Part of a small language model's weights: vocabulary 11631.
MLP neurons of a small language model. Each row is named by its layer, matrix (down: output weights) and neuron, and shows model dimensions 48-143. Each number is 50 + 12 x the weight over its row's rms, rounded and kept within 0 to 99. A neuron's up and down rows have the sign that makes its largest values positive.
A block is one neuron, or neurons of one layer that tend to fire together. After each block is what it responds to, as a language model described it from the Wikipedia text at the highest values.

L2.down214:76 26 47 51 47 47 44 31 51 69 59 54 57 53 63 60 47 61 28 44 37 60 60 43 28 42 33 42 51 46 50 52 40 43 53 47 58 72 53 44 59 67 67 58 43 47 41 69 43 32 48 54 71 25 37 38 48 54 35 65 42 42 50 61 47 50 67 67 55 51 25 46 23 34 55 28 80 58 70 39 63 46 81 55 40 62 62 47 45 40 54 54 41 43 57 78
L2.down543:49 50 64 39 57 52 59 41 64 55 53 60 38 46 44 46 60 58 57 56 37 58 43 69 65 49 58 31 39 48 45 54 41 58 45 47 30 57 45 39 54 52 41 42 90 33 37 47 49 30 63 52 49 47 44 31 68 40 60 49 55 43 80 41 38 45 46 46 47 39 59 58 42 93 51 42 59 68 55 41 51 63 40 46 56 58 39 71 46 57 40 41 29 47 41 55
L2.down659:45 59 35 49 61 57 39 54 56 43 67 39 49 39 57 37 53 58 64 58 45 46 29 46 33 50 56 55 49 66 49 60 41 41 42 29 40 70 37 40 60 49 89 35 56 45 64 50 71 40 38 51 50 53 64 23 70 39 31 58 58 53 53 57 45 59 62 40 47 50 41 47 39 58 43 47 50 64 35 33 48 38 58 54 51 49 55 52 34 43 49 64 41 53 65 62
L2.down735:75 49 35 51 47 56 68 33 38 76 41 33 63 42 52 38 39 62 52 56 66 60 42 49 34 36 44 44 51 75 51 58 48 53 55 48 55 52 51 54 57 54 49 73 43 61 50 56 58 57 55 43 47 36 61 60 71 60 32 44 57 42 57 41 60 79 41 35 63 71 47 50 34 80 57 36 56 60 56 41 21 32 53 55 42 42 40 56 54 65 64 50 50 59 42 47
Description: Infobox field colons. Colons or pipes after field labels in infoboxes and tables, just before the value, e.g. Length:, Coordinates:, Time zone:, Turnout |; also scattered mid-word pieces.

L2.down79:38 37 69 49 52 48 32 68 50 58 60 55 42 39 36 56 36 56 52 27 48 50 43 55 61 46 42 58 32 46 31 42 32 37 35 66 47 53 51 58 39 63 68 48 60 53 44 58 78 63 51 66 44 66 49 51 49 60 43 68 62 41 74 78 63 47 57 64 43 32 49 69 50 39 61 34 48 50 51 73 35 40 65 58 36 42 37 62 41 45 67 16 25 38 55 44
L2.down86:46 41 51 42 65 39 48 32 55 32 41 59 37 45 46 54 52 67 47 46 43 57 54 47 57 44 29 64 22 46 44 46 41 30 56 52 47 56 29 52 47 54 54 42 64 25 80 65 66 62 64 53 69 62 48 66 49 67 50 33 56 54 58 67 50 44 59 66 56 51 45 69 57 91 29 49 52 35 50 45 67 41 42 69 54 28 47 30 57 46 56 66 47 51 67 53
L2.down654:48 50 33 39 49 46 67 61 53 32 45 55 54 54 56 54 35 76 69 33 54 46 58 74 37 48 40 69 39 54 56 59 44 37 56 46 52 54 51 55 31 58 48 50 58 35 69 59 61 50 42 65 58 41 36 48 42 57 37 49 62 61 63 59 61 33 40 61 36 32 58 60 54 53 16 30 49 31 59 42 50 59 37 39 63 43 43 65 37 41 50 55 39 47 31 47
L2.down985:67 43 47 44 53 60 53 50 67 34 38 47 51 45 45 50 55 36 59 39 45 51 52 45 60 62 48 60 02 52 45 37 54 47 46 49 51 65 36 34 55 57 53 42 52 37 68 48 67 43 47 46 66 63 68 51 57 39 32 35 52 48 54 63 44 58 49 65 56 43 43 57 53 55 28 56 51 45 65 34 48 53 37 56 54 62 44 43 66 52 35 55 39 45 47 52
Description: Year-prefix tokens. First three digits of four-digit years from 1900 to the 2020s, such as 198 in 1981 or 201 in 2015, in dates, headings and tables.

L4.down60:39 46 76 27 70 49 50 30 41 47 59 41 43 41 41 48 48 44 43 46 60 52 58 53 40 53 30 38 45 72 39 58 19 57 55 39 25 61 52 53 53 55 68 58 61 34 47 46 20 72 35 32 34 45 52 68 44 36 62 49 60 44 68 46 51 39 58 48 52 45 56 63 58 41 50 39 61 52 44 31 49 55 49 44 44 60 52 51 52 43 56 61 46 52 49 54
L4.down469:62 54 36 38 57 34 68 49 28 64 40 66 38 47 48 61 58 46 39 51 32 43 43 68 54 43 72 56 31 53 51 56 39 54 44 65 67 50 62 40 56 33 46 39 53 55 61 45 39 77 56 49 38 61 36 62 48 38 55 54 62 55 63 46 64 46 54 52 31 59 44 54 46 76 64 44 46 63 51 66 33 63 56 52 56 53 66 31 50 57 32 48 57 63 53 67
L4.down654:44 37 66 50 63 41 51 37 41 29 51 34 57 52 57 38 56 58 52 21 52 57 66 43 53 51 64 56 45 53 58 55 40 41 46 45 46 57 36 52 51 53 39 55 48 45 50 53 35 37 75 43 31 81 37 53 54 51 55 68 57 46 62 28 52 60 43 69 32 51 30 79 49 48 49 44 46 39 54 37 48 38 56 53 46 61 42 67 63 28 69 74 55 52 52 42
L4.down757:58 45 55 43 49 50 78 55 66 39 42 48 59 59 50 47 61 31 67 42 42 47 60 41 44 27 43 72 46 48 45 49 53 46 66 45 40 68 41 53 48 64 46 44 46 46 54 37 40 35 47 34 49 70 53 26 29 24 49 45 46 36 74 57 44 60 23 52 47 56 44 59 51 71 58 47 37 66 58 46 50 73 54 45 55 53 54 33 36 53 65 44 43 62 66 60
Description: Abbreviation periods. Periods ending abbreviations like c. before dates, St., Maj. and U.S., plus weaker hits on colons after labels like Genus and short-description breaks.

L4.down1:47 49 41 51 45 58 30 50 58 53 52 50 39 49 53 61 50 55 35 74 60 48 49 53 35 60 17 54 42 68 63 20 48 48 53 67 56 36 50 48 55 57 75 51 65 66 54 33 55 49 35 61 65 76 33 40 64 69 61 49 49 40 54 47 46 60 44 41 48 55 51 60 45 99 51 59 32 45 63 29 52 43 27 48 60 55 67 57 48 49 47 44 71 41 52 34
L4.down113:40 48 30 34 33 59 43 43 40 59 51 34 57 84 41 64 62 61 36 40 52 51 39 72 42 39 56 49 53 61 55 59 60 55 52 53 43 50 47 53 45 62 37 53 51 46 36 56 45 58 53 47 56 44 51 40 40 64 55 32 38 63 57 39 58 48 50 76 71 67 58 54 40 59 55 39 39 53 45 63 51 54 43 47 68 52 49 52 48 62 60 13 49 29 56 55
L4.down299:64 48 50 59 34 48 43 52 44 57 41 63 38 32 37 48 32 67 60 39 39 58 54 68 74 27 51 39 54 67 71 50 68 58 55 43 36 74 53 58 59 46 26 45 53 62 39 54 50 58 46 41 42 32 61 48 65 60 43 37 49 40 42 33 67 58 82 26 57 51 49 43 67 64 42 38 44 54 42 42 43 40 67 47 41 62 65 46 44 52 54 36 52 65 33 50
L4.down826:45 22 43 43 70 57 52 41 42 53 48 59 50 36 67 50 55 47 43 63 54 39 60 39 43 60 25 64 55 60 59 70 45 65 67 61 65 42 69 44 41 58 58 44 63 34 41 49 62 46 53 57 40 46 48 67 41 49 56 65 42 52 64 52 39 39 49 57 57 51 68 45 60 64 54 61 33 60 37 54 34 20 56 61 40 67 51 43 56 51 55 56 48 58 57 70
Description: Year-prefix digits. The first three digits of a four-digit year (201, 200, 202, 199) in dates, section headings and tables, as in 2019 or 1997.

L5.down689:40 49 70 41 48 45 53 44 53 47 48 51 61 42 48 53 57 44 41 63 58 65 76 42 42 70 32 36 35 56 55 33 31 45 32 57 45 58 35 51 42 42 51 45 40 44 49 58 44 48 25 63 32 41 76 67 33 50 67 55 40 44 63 66 66 52 42 56 60 52 62 73 67 65 41 63 46 56 59 54 78 45 43 59 51 55 41 53 43 53 37 57 34 49 63 30
Description: Year-prefix digit tokens. First three digits of a four-digit year (191, 199, 201) after "in", a day-month date, or an opening parenthesis.

L4.down76:43 57 45 54 68 56 40 28 66 57 42 63 47 34 68 50 44 56 46 60 54 43 54 51 57 61 49 61 63 68 57 58 41 41 38 59 35 50 55 35 71 40 38 45 29 60 55 72 30 62 47 63 82 46 42 40 51 43 40 57 55 41 70 29 50 33 64 49 65 42 53 77 33 14 62 45 35 73 60 33 45 47 72 49 48 48 50 49 42 46 51 49 40 80 57 34
L4.down157:22 60 55 46 59 53 44 47 56 27 58 52 43 55 40 44 41 40 42 44 60 55 61 45 40 49 47 61 42 66 41 43 54 55 55 73 50 74 46 53 52 26 44 59 50 65 74 75 65 44 56 49 46 29 48 65 59 46 44 34 36 61 60 52 55 31 62 45 42 49 30 53 53 61 41 51 46 45 41 61 33 66 50 24 50 42 60 26 52 53 49 68 42 48 72 58
L4.down255:55 67 54 40 44 50 49 47 34 55 30 85 49 50 52 40 29 50 58 48 64 48 40 58 48 45 48 44 70 55 43 53 40 71 64 57 45 57 34 55 67 70 57 41 48 55 69 76 30 70 36 41 39 64 44 47 50 52 30 40 46 32 76 43 48 68 60 52 54 45 54 54 37 45 44 74 46 44 57 31 36 57 53 60 49 40 47 33 46 50 64 49 50 51 67 55
L4.down443:57 54 54 50 38 71 38 27 55 49 68 45 39 51 47 52 61 62 42 42 41 41 53 48 61 59 50 55 52 45 51 47 34 42 54 49 50 41 60 59 59 55 52 52 26 53 45 48 62 42 43 59 53 50 45 37 39 51 65 31 31 68 50 29 44 51 33 48 66 76 32 36 46 64 39 62 23 61 59 58 55 58 41 51 62 36 49 41 55 63 27 57 52 54 63 40
Description: Infobox field colons. Colons after field names in bulleted infobox lists, strongest for taxonomy ranks (Subfamily:, Family:), also Height:, Range:, Website; weak scattered mid-word pieces.

L5.down801:59 42 75 43 39 39 64 47 33 56 43 54 43 47 65 41 41 50 72 51 71 50 53 44 41 44 47 32 60 77 58 65 55 51 47 69 38 39 50 48 51 52 34 52 62 53 71 39 62 78 54 50 24 38 55 50 56 31 43 26 44 42 79 62 55 35 51 51 59 57 37 48 56 55 61 60 19 54 60 52 19 55 54 38 61 47 31 29 32 43 87 41 41 77 52 41
Description: Abbreviation periods. Periods ending abbreviations, mostly in tables or lists, such as St. Louis, No. 18, Serial no., W. Plumley; weaker on scattered mid-word pieces and signs like +.

L2.down428:59 50 50 58 62 38 51 56 65 53 56 43 53 74 41 51 48 47 49 49 40 50 48 47 38 63 48 67 48 67 65 39 64 28 50 42 31 46 63 31 55 62 49 66 40 46 43 62 54 07 51 36 62 44 40 55 39 39 74 46 64 53 65 47 56 61 52 77 47 43 50 56 65 39 46 65 52 60 42 53 56 46 59 53 66 46 51 43 59 47 42 74 45 55 45 43
L2.down511:44 40 44 54 42 43 47 62 58 61 53 65 44 53 35 51 48 51 40 40 49 59 21 47 78 68 45 51 62 47 40 64 50 45 31 73 37 48 49 48 38 59 65 59 50 73 35 61 52 50 66 40 28 50 43 43 45 19 34 47 52 39 65 52 26 61 43 59 49 63 57 73 39 51 40 47 34 48 51 52 44 35 81 45 51 55 47 61 55 57 22 52 41 54 46 50
L2.down548:31 48 52 59 50 58 44 54 55 41 61 36 44 42 51 42 49 56 87 46 45 58 29 32 45 47 43 66 47 39 64 36 66 62 47 82 51 37 25 52 40 34 54 41 80 38 48 57 38 25 62 43 47 47 42 61 50 50 41 46 30 38 48 58 53 45 54 57 67 57 53 51 55 99 53 48 79 39 52 48 45 43 66 45 55 45 43 58 43 53 50 60 61 38 63 35
L2.down602:47 41 82 53 63 51 49 48 48 58 57 68 49 48 40 50 39 23 40 34 54 43 44 63 39 61 55 53 64 44 56 31 34 43 47 39 49 73 46 54 38 66 57 58 51 51 69 63 40 32 46 62 45 61 50 50 48 38 41 47 40 39 42 45 51 61 57 45 40 46 46 55 55 42 41 44 45 42 60 46 47 45 54 56 47 57 50 56 47 59 35 48 61 45 57 41
Description: Abbreviation periods, word-fragment completions. Mostly the period ending a short abbreviation or initial in names, tables and lists, as in St. Louis, W. Plumley, Rev.; also the next piece of a split word, as in Trous-ers, St-ops.

L5.down412:37 51 55 41 60 55 70 55 59 57 54 50 63 51 39 55 51 37 52 42 50 61 58 50 70 61 51 40 41 45 55 60 59 68 52 52 61 59 51 52 37 61 35 58 40 34 67 63 50 67 49 65 50 32 50 45 39 28 64 61 58 50 77 67 38 35 56 46 57 52 49 25 37 32 49 27 64 50 50 31 51 77 54 46 59 61 57 52 63 60 60 16 47 65 45 60
Description: Value-introducing connectors. Colons, "of", "is" right after a measured quantity's name, just before a number, e.g. "Molar mass:", "score of", "area of", "Density:".